Part of a small language model's weights.
Training: a variant of Adam for these matrices, 157M tokens, 4792 steps.
MLP neurons of a small language model. Each row is named by its layer, matrix (down: output weights) and neuron, and shows model dimensions 96-191. Each number is 500 + 50 x the weight over its row's rms, rounded and kept within 0 to 999. Numbers have three digits each. A neuron's up and down rows have the sign that makes its largest values positive.
A block is one neuron, or neurons of one layer that tend to fire together. After each block is what it responds to, as a language model described it from the Wikipedia text at the highest values.

L3.down125:544549477438513516543398553425452578518496547500401542468549501570435499477446516526398463531507549410513555531503498414466492479422449439484453570562478490465481459491491510531540520444494640478492484502587486541524476369479479514474541448472550516544502589543512513524465448495481496498
L3.down182:390531448465451525495500411452530492455510478409463490449499481593520515436447474513482498452498476490580443561559443526517463537481516424486426531444540426420511507426460426463420456419453534563525486490500541500618547570583540467486487533511545430484392462452394518476481556587447492596
L3.down241:557560564478506416531463504581402520541506595443534476557528551454442457509455465503504541493521487520537421494425493477570455495453478575413611549495451522434487487482514514478527548466535534617509477531540502452458475544446569507503476568559552457435446564462372493590441533507541533520
L3.down266:488536520490557486485470505551456470511467504524529525484610471596633448496556434581542433515508522549529579559544584544428461513436548483501464561460483489464479511400394508497448545515474459503558519480485501552503510497500442481490464427527534466547514486535586492529522484509540587386
Responds to: Year century prefixes

L8.down259:521522543497464450516572451487583582414477504557523504544565526508418593501612504429531501472575460554485436517460507498437503506477476492530500488511506509517458515426422525472424451471561394523522501507440517462541496449401518567510409458546523518470588504576718504541433522466436485476
L8.down299:547607473480404569519575509617490533511563540518541393540469472501487542474541495534490396489459521520440553540516428453553500431565508460462507445524457566550473496438458489511475450560491470462469515468489550500483422548556525515465407576551491516521447454458523466500491544477443593419
L8.down315:510471573528548488425562499638538430513472540465440431536454516490535439484470478569555388464519503532465458501514413499476521651451459530540584614490467421540463562501532553467518475450437539485411418464474579515544426494504488527542538449505534410449535431497409558490483546505471479499
L8.down560:554437398462512484433527497416439452541463562478472505593521466491501582502479433409395517477501523437479503456497347529415457481501508486505448505494460485470495458515539509543501483429584577475411544513442524490506455451549453501496496560511504497511522532524408523571501533576541520522
Responds to: Year-start position

L3.down64:550550543532542510511417418531517438635547554426542471549481417553461494478552522626454465480600466481547485438472519496547514514546479534509448398477410524456541482473446480473657490434523513453504498388526565593474460511498497483517533490455529459481401497397512476496520499530474458541
L3.down415:503570499582594500496495589448339489568484522521501493585555480455524521445493591546533430476503444516525539561393450463532393430531499500425507468475461483533533488535549446466594535428530585603475538441470515568467521502528563486439445478515417544483522564469383469504495470537491509481
L3.down492:497544440641543525526540463424486468557542521543512528484481449446467434520413487513504531596500509538486511480542491516391488471501403444438418552545499524455533509475516470514561481484484418515478500492541488581590578513497538477537519487560492486465429515442490499528568567510502518495
L3.down498:545586530423508473494446519545514425501578462486462498578504452499498595527465537464449527509481448505572434518571420445601460491572473495425579485527475490448459531442558499562538564454472539467499498504506459513556472578487488496525471487482492430404478518452435457568422553501464505555
Responds to: Year digit completions

L7.down536:533458493528525526520515489432531498447564512504507379460485488521534495501497435541504589447395414460500460435561439455454496649556507541556514534432502393487528452528437510545543492470391478506526477486472437535483487582503543483544452449477486528535565455547638518532472485559528592546
Responds to: Mid-word fragments, split years

L7.down374:533502513464537604447467478484491386595492398572501465485500446494545579543485530520515426458526446495468471614550565430522451549436545500530488564432432493542553480500499559448437453438501484461497502486459487519534525577532451515551485522471519487578497538422519550535460598531634521581
Responds to: Mid-word subword pieces

L8.down39:435408561493517472518495523520523481519559542455527479523515427481465509527445499537412602617511654482506609502489488447513486530434454515470471518496383502482445522468500409473575528533547492526500563504455495538436499525508529514446523478554510405547550549638561456434593485497484619430
L8.down223:524402651532394448474465473514524532449534502472507497534506530418447490567576457469496506495457499508509464444535617432511511462484534622568586446499490444575556519603546520575513527468497463507523510507502660494572596486524444429504516570458544540563489468520543486511486458470468513552
L8.down395:543423454476498430510472342510470430461529504421470470457528468480580555530451518471466505467561497531577470488517572524501442483420599507469487410549475478415488495512485571569494524476537493557536448530524518476478545502474520513581480497434425470506543442549360485448519502561525535430
L8.down556:508452539551528477463507495469612526483543572536523487547529487488394490493389579460416415538578546427507574499492497506424441572506482578572401432440502414540592549577486488417533603454482487518499532580506473432468488475551505532440493537505524419497457524492560506365486468541522578551
Responds to: Mid-word subword fragments

L8.down64:420556493546511496602604474521432517555581472500473523533585482498490536546446491474465494452531442446533468579525495458410448481530492427467510495447547473486480372545529538526541502450439632560534612556389500552560482467543545442507447553503449612637477507504548516510509470462447530509
L8.down124:503506476497560574462539499497530432562546456443482470438519465556426519604430469486532534571542503543515437533568501455497524482527521451446510471459571504500461378576427443552506473475536449530521475458417445634488519516473506582495481602525560523599544537531597513515480541485501437466
L8.down141:552529504503513490441501535535539559457562585450397496530471452462560621533490481528532508538433512513527502560472415540464470480540564508529551472427478540530516476479477433591515424550541556554499521472418446575498447630470567596572492551431462457518381505547507552472376537474441496598
L8.down499:462561479435516572528502533471554462403491456416491462542470552543555589490515444498436487581421476432483505542621541496448544494585479479464493529453480494484492476486426540505533492471522468508415513500445607519553551448520503479540420412427551493455418535482397546462509506431516565514
Responds to: Year century prefix

L3.down245:518568431475525439491517506521518565569507528478550449669473538489502386507608501546434518473452443438511403443494438560483476514449511486535453550450538496503564426418535441465543575539470525535440436529526527409482420600398512467561519452502532505471519543436464465494435520479456489561
L3.down359:556462375491495479556490389575552562525470531550556561437488516453495517463554516573482519538555486508443640448419517515420482460505500430538422586491508456463516433498653504460499519465490421545491455606456503462514545606498554505548526459488556467526557439500652515529463364530456516487
L3.down457:538488503524566560447394556580506566532508452520552514505480421487484413431497613367468491531490506505510492481550514544451450460468436483507594554463477547482425442584460515345472463573469564523520463551561570503532521517478419421473508473490553510493418548545506476537429490608507550518
L3.down556:547505459493484457418563479514461453488527527544547491524579524427468490444532634515433557529547555547530486481432498607522491482380546504462527519531425489519526496425495529468559522494510507432488578535554505475449469474503476447522549413496492538487492527578488508559500417581390557476
Responds to: Mid-word continuation pieces

L8.down77:596480503519490532398485468463623476504591450587488531499483452443615491593460494497475534512426491514485458579491536460481522425478559498510516480543461513530538442538534417573462468581489514453493433564505520493459463404501525473431570524480493482565445436452314516490520530529550505544
L8.down364:565480521491535520442517510505515464480489423448484518484477525436537468464469495474525492532490504461471538529506566508500517473502461473485434557515492524637423489551559511545450514515499506520414443482487511452416482443468512502561459491635491455471439420503214528440478474439577541477
L8.down373:536470509433464492502494468495517454521538439451420562460515583460570499399513527515436479583524565471563503492518523578501542517470531501573505555416533480742505434570482504479488515478512514552378513441523466489433485451478549536571509506601463534535480478507207506447463493480530607498
L8.down409:487476458489458460457552574518429377517531456500621524533480591520516501491527491517602407494391533484567479477532539487466535505420517495510509586545544448497483544500490463463570533422573395406517517523542522553501495479497531486502424504508501537555472461534293515475500449479466393527
Responds to: Opening parentheses for asides

L3.down239:519426492451535515553638463419544463461539484586554561528430437434562490497489618488525405485575498592461591578442504566484508527566518565522525425515502525505510468479458521481443504465513575464538567523525537509478532591538506473484438520472496549556420421520534509482531477449579518448
L3.down247:449481482518536594502374436353470385546518453530544488562464551458529530460537515427531505542524422522456550492540594555476490441492441569509557480504486524452539451560506576605498588465460561434475441514424486500504443543458533440462481483579458501436446513488404532553549448532502501618
L3.down329:501457588531449471490419582489506478476587456511470482539479413525417496411516494453475450523526490436524456502478440491472446510473594487572513476415546456601591582631428444506482440561522539484453516471556428509477479515578634444557514523517526528513433512489346516406463445561442430534
L3.down471:515466453448463498596520500480548457496482464493542538527420531436428475429590435517470484492520436422475523567496537507501493498518527585494478569473432547381593554501494512538545515452411529462345471564474532471493477520499503374552514504570565555426413523388518481482444592546437514501
Responds to: Title quotes, discography labels

L8.down138:530455444567506499466444571423423497430409455504486458470387579461401410583490546497462479424536473444554527477531488508516603503407510506531466542505496473496459511579523380528454454454617533453516498487462425509434574511536495518494504556485530594505456503439453478489446498614491517544
L8.down325:453415557534588480513581521507467548520507548542567419523538497483497550469472512490483475508523554584569341459484451530472466526509456462458534453509513454437467517482667566477446402480478450575477413537486555520520428428554505613428525505430480509466469468481570512506413451554545472530
L8.down438:484549506496547449421447559529431502491505500491575518548464584523506496441530433575452480439450511499451447570503514548505405451503522502580484538418529567482541550546506520415537494521513511685475498442463516586501491642494522562488513535529480488432537417486406552497499519487514491572
L8.down451:427470504483520431464520562461461430455475460450534427514545547512531516518571531518447503509480464502545573452505440486503450534549488506566625583455486603515524527522461372521514530454500416512522525523482463501400451579468496542598572448491412548519532533582467448462421491429495521572
Responds to: Wiki table cell separators

L7.down287:352504466498513479432489462499442464468436392520454488477569421569567517473510557483532578353495471550459432501515439543528502445441407524415487530468507506529522510480552519533490518490449521487467477501454459463461469509516607407577403483510495494529470502513538569508509451446466626405
Responds to: Year century prefix

L7.down422:472513469525524507507442526458435515475485533521395470448495583510494469538382523490559444426485498487525493511474509399609607471535504531478470496547486543489522466502541519620532491521603459440518535550425449509499464511483516512493534493444535447506344488407453518532422481542487587524
Responds to: Table header separators

L8.down19:529585494529443546560462539508497467606425509479521496503563605439474496463517482402497536559590501455518527476524493480525503494499465496513491477592468526446609374458530441631475512485526543437472468449482477465491602520488419494555520435491480489526483473428505488524524521483488477458
L8.down30:486563555509539550519443478493446530505445520440571431543529471565506445499440547551517402447551552445487481493430455467540498575444479506488479495488505608493493485545440499453573450565532486470482512467535415515535442480488522491457468533490482534448511476399816524476403558458500462515
L8.down89:506581505507489480590506499425529439483498514538528514428448578492527439504532402429490450464463535520541501536529499439463454490500429500432571362530462543469495484510554446550499490463437600564514572467486425497558517480372537630538474516472487441476494461461375437552546492482523602461
L8.down413:521604451428497432501515420463468495498451474452545535458537471530491426496459441562439423519427443574440485578501448495510411552574386485494466472463556499415495517448542468633516345399454553485477588510443592559538482508531462506520492490404533477521524447490443407542499480527473460509
Responds to: Year century prefix

L3.down19:428465422612524452526559562552513486390494459513515568497475466559450402535577504447523530514509488419627448549565503545584526468476497458502498595464452426490565464454434561383540470493512459480476470487584560454515514476520466491501510428483566449447402512517479507497431438561482515548
L3.down46:516518513530488458550548344515492555546496475504514407490555576460514436471512396458448363386518458471521461540459467509462486462535477491474477523552473481474488601467567483561549460521517544544441438516423498461470477507477581532531508542449524537501509561420418442555492469299483477412
L3.down142:477453493518570490513450448518496408446463524530442482542501524468379434477555505523452483388492491412555541524487556452498527661440506512569475425471462420527513511540541505347478483459551485481462543535464476426456493521487469465461495512472600535506467442437560533485406425522553617431
L3.down366:564444491503531430508477484461478582497498494441495547587502516446478468512470595489513491426467600580549481530469535510439525503478469376396503485552504441441460497535494555438570453628558452583525432573516439545488475429472497561533519548485550484580506447514449546584518471547471458537
Responds to: Second piece after initial capital

L3.down59:480563563542394498404546444586432478527452640440524499544473461550467466433567467521545500472557517570503488506382458376471539472494635525525381441460563501569641511463572520505501507418475513474526451499486533423508595473442528543463470457517429548479423483495439461518522492484525455385
L3.down70:549514489522487535464480537426522444483492487501500530529519516489501529437481490478504461593381453425487515543520511615499453452542488516503492497555442483559519499536534519443519503545527452514437456576454453445486493449503543481468466449679512473489461571528283519515502443435545498554
L3.down409:480581447421470524476555449483496453590478590490545501557567565440458526508543522581483530522488426464490550465566474522499495519513450493415560610506444595585541466507580584498430485476523514458541530491375379482542452468427534448546427493529469514477568480522575523558461547542425496502
L3.down488:542603478483477560493503501496450536498538564485477481542463516449523511458459571481436492513504406494453543566570515572477525461518511438452434499625481548487481639511411450521499485441571568508539475543481480457508594467457475452447462440501572544514493593563387531522480429490519515528
Responds to: Opening quote marks